Part of a small language model's weights.
Size: 13 layers, width 256, 4 heads of 64, MLP 1024 GELU, vocabulary 702, 10.7M parameters.
Training: a variant of Adam for these matrices, 13275 steps.
MLP neurons of a small language model. Each row is named by its layer, matrix (up: input weights) and neuron, and shows model dimensions 0-255. Each number is 500 + 40 x the weight over its row's rms, rounded and kept within 0 to 999. Numbers have three digits each.
After each neuron's rows, "fires after" lists the tokens most often just before its 100 highest values on Wikipedia text that the model never trained on; "fires in" lists the words (lower case) most often at its 100 highest values on Wikipedia text that the model never trained on.

L7.up787:501586464517535432549471595519447545488376525454485425514563487494501522502486491507531503428488569499453518467534507450540487444457469533550493464515454511489492548511500508515511484486499405551527485517530503550476523552513480443475466506474558497482508519476503496574518463460470534551474525568456436548493527473398469511457553428479470599456543502458457519518502496427474543489470526508513465519441574450501487541542525595533567470579445553527437512481552470485451453485476528468471498484457496482540492468534487587473498521510489493529451499531469445431474485499439502535541468511453524435465559526474491508426558551512597527481511427482523619445492534484532465431519481506585534539505498517521506487498497534536501495534518432523444462562528488525542508469491498
fires after: " m", "e", " M", "a", " p", " V"
fires in: "music", "mexico", "of", "major", "musical", "plant"

L5.up408:540490480421522444521509477517503493452498515450494466577477531518462502546443491498518495523430495559558483491461487452500392483549477497582553551494473529545530565442488627551520537496474491533488467500570534578525516527474470494526434441503473515447565465483453531467476490528503577484468477503554519471494475409465462435512507554496482528490470540457445450498522504500503541479455659562555510451481468548506464492455475515538529545564454515491456484475450511523519471456497545512498525468505556443472471484462547513495542489503515467380487513464523484491504491466442523449514510522504459469465577505523518483511568491555483486534570507477488465557530508482497516479541497394557471435510468401541463477502552507533466433492595512482521584455492492502513475520514562
fires after: "n", "ug", " be", " a", "f", "d"
fires in: "after", "before", "august", "know", "knowledge", "industrial"

L9.up918:573550504559506508466529525513504565527429456465543580520489538506498544517492498445392449517424525513481469578493515425531479544434436500526511478487496497524492487514509508536450535498498420479470488457478524429563511509494525510482596483482528525473508514523431416528495490514485533467477564473523496549496495539459491555563515483524502423495484482499493535494522453492523331532463534505473507444513455507493490481505559495502445479511454561456537487501487554451490508506529524497451530549424499496566478470562596553507578491540552461504496398565462558512497510478452475533527433512383489528574490475493524555434570495491535480470511484444526533525453488541457528572540439536469524511446477556489486444561521496464483444503509471539485485502497514461522543559522449
fires after: " m", "el", " comp", " f", "ark", " F"
fires in: "most", "development", "foundation", "completed", "market", "mathematics"

L5.up87:427536598431544555576480510477494461533502485487541457474468506501501531552452518496523548502338508454513432537449510532536545454548453506533525481552523519565519497429541473541528513562527472508496525477487394464516439484485475491581512512526468536448490462486453456530566505481489498506471525505473537440468461544543476491476516535420407529621493491536494524463511450440513570522535478480544512547444500480514542535484450489519453521542464509495515490468471521515531531429443488552534520479481500538524528429530519585586489462539540506474486497461404503439514491444531509508519532520449502467493522484474512442486604467479475520446527533439499496469495490505437490465557502429490485405460536536453460451531527528535570471501573516511532537512487484460518513564472499
fires after: "over", "an", " on", " an", "on", "al"
fires in: "only", "government", "announced", "governor", "canadian", "personnel"

L5.up811:588572529467488461505495554523431547521516518513493506547470473467445452506475543504457514418479537548483490549487541525542562464494495515490477486461457561523469507521520532532472538523570465524519509463557473451517534462482562440506548480428553446447505511482444510458579517507513452519481532450474567530467491489492486542468449471541487534508489468527485538519517511454536461468450447488509488469441416529565418468490518527494482555555455524453543516441422484560546472432475557470420540442478497495473484513517548497528515512502589495450517474474472475494521461604478538547515574446513498447536527561433541448476574432483511470472473568473571492517475496447420506591532531504570497483496466480484470556439426424466504463553556510492557503572560508501535487484508558
fires after: "ow", " has", "ave", "es", " h"
fires in: "been", "however", "tools", "chinese"

L8.up551:506523436491398509496476475503500547434487441455496485505497464442544476529501466504497519469478480526495523543529494446432546425461501475548486484549438556500548573502396578519441537517448470508522545525558512555581538480528436482548546480509467474513477479506451489519536545439479473467474554533518501519475541418425487532524478443459474490433509474501460483485459479505520436572430534528515519475477516529520471520483522533482570481571469542516495563516500521550509477463457494548406489509447510480499588526432462496493516540534560505358504503438467516519506506404480466453558452553469512498501519466438516486450493511472500491502537494475467510478533457492567559516577500554520483512491500530456487589570568520467475489520574526448532427509590516584479531487503518
fires after: "an", " d", " D", " s", " a", "d"
fires in: "january", "due", "do", "so"

L6.up82:470486512498503522545519466575530540495478389476492477480489428425553457507496491536465461494531474592529455455495487499500479520557468473530568477467516565503559495531576539548415491530516481504445484468503471597474529461491446482451516528551509519526557446503503521538496556489494496571537453470492512488491492466467483515558447546456495573501506496405449444546455608511548490517515559497487457515459554501506520475472521559467471453548466508474424445528429545476490529511497575503436548422522474498494494529517527489561515456571489447491421508384489552499479559500483457409511523565507460498559559458497558470526528459485506538483533522495532515533472561481487495536467537516503477517463543484509474470512544473494412483547490451453521504484463455413437547500583437
fires after: " ", " Un", "n", "ac", "ist"
fires in: "united", "1", "running", "reached", "3"

L10.up244:471580499552479479493577475535541466446473458552371538498493428457493432571500448491443530538495491504446468560428542513500511456503477586508494558578456457510519504468426480517496459489446538481534452494469444543503515483466497571516507419471548508496450492477499564493494492471465516512552550470569446444505548463508478550522504466573514492550460587463498469513575538541483474520512518569457540481443479517522481498488530523492406478528494478526447465503499592463537525475508457455407575555472512564513471467513541511528570560511552497450500536455460481538404430511475444502511519478505488502473523507491509476523580467495504447486536517507488437486509545537446539517520513544464497533521418545417491525542494438519505449444513529451472505412515476504487454542511463
fires after: " s", " S", " ", "r", "q", "s"
fires in: "series", "very", "social", "mi", "association"

L9.up973:528488610581519474486412505524521525524502433423447483543478436595430461538449426575462478522499480535464510484420566573443470517486537506493484497539584534563455431472443528514565490479479529504545487557506515433440540503510501475465538463492466514459531453525469485506559505501515477563462516400495518555548517520532413534452490481520550530519506493552485510544454555510537459544490492490486522447461438607509535505484537481549449449523460437435491475470520509480571489450494532500523473519470412569515509520486564472491496456491499433491521492463534568534523488527457524455522515520477522470482600479487546504505565563491543518516505498497529466502462538455530533490514468511615504511469495529528417465511522447549484483466544465441508533450542544485522527480448497
fires after: " St", "ip", " C", "oc", "er", "ou"
fires in: "states", "state", "college", "house", "national"

L6.up821:523499484504546477554497565545513506463420437518474520450472499526519503524488501506490430452508502411509492467491501432494496480569509479578521501549431474528489530436578492558576443495489500465514569523470443506455536522530460541501488504509456534544452458560550437602525499466552516503477519532481549451415438471433436451525517470516490481596459525454447544484497474457541546499511573509535536509484510423513439539489574537558474574522481504449466501450475478547460533471603529541493565479514488528518548476568497542515531374512506605572493501451537495505489545520484542503512391494441517525488478529458507492496449507465463528496488525463479529515444480504478487423493474519469510511484446464516443481550499490527586491495514516483453493547503425553493538494556531
fires after: " Le", "f", "e", " le", "it", "v"
fires in: "league", "either", "professional", "even", "professor"

L9.up761:502467491498449561520464475509536474437508535511527460494450510434481560548481503511479531369525492482541467494478496428483532533514543470537503501450409458494570492571501522520450476496528508471438488481520530468508518491479478524528550514514516524534522445531447516446549548512466465469514483519454465502477543466499492508488518502588450441500457507508440470443499481494464531496412509548495494476455464554614499520452516527577465498477506436484507515463509545555525517475510539468483502535425491519493520454508463504525524478577556543431468509369458574465487558433360568527531543557489522501522570539452570484479521528516523536506515523468508498491520503570495515517496513493495518457477356515454469557606495512504498508553510445405431546514552521505502491517522505
fires after: " h", "ow", " b", "l"
fires in: "however", "house", "having", "him", "back", "gls"

L5.up752:495493426477548526546532548502514475512459416484440489495520444445442493534492452504462514446497646530527463491479486450560538504469409478519554515494529484529608541518481574518490566554436504524455460467464535571543540562487468518529594443508510503535520492495489517452586510504544463522429538534481567525507485464515486553538523528546464483499516521449470419483537526491493524479515526497516480529465524468461445520499461589509501536557452460506449453396491551503494489475487477437455482515470544529555521573487470483515501490499491530495526546544466497517502481424481555442540452532525463479444530562456590414526562463531438567491483476488480488559488573491484532466530501448567494480457486463507481507568540465536538423475535492478559551520488507446502474541459473
fires after: " a", " S", " s", "s", " A"
fires in: "after", "smith", "huck", "small", "skoblin", "which"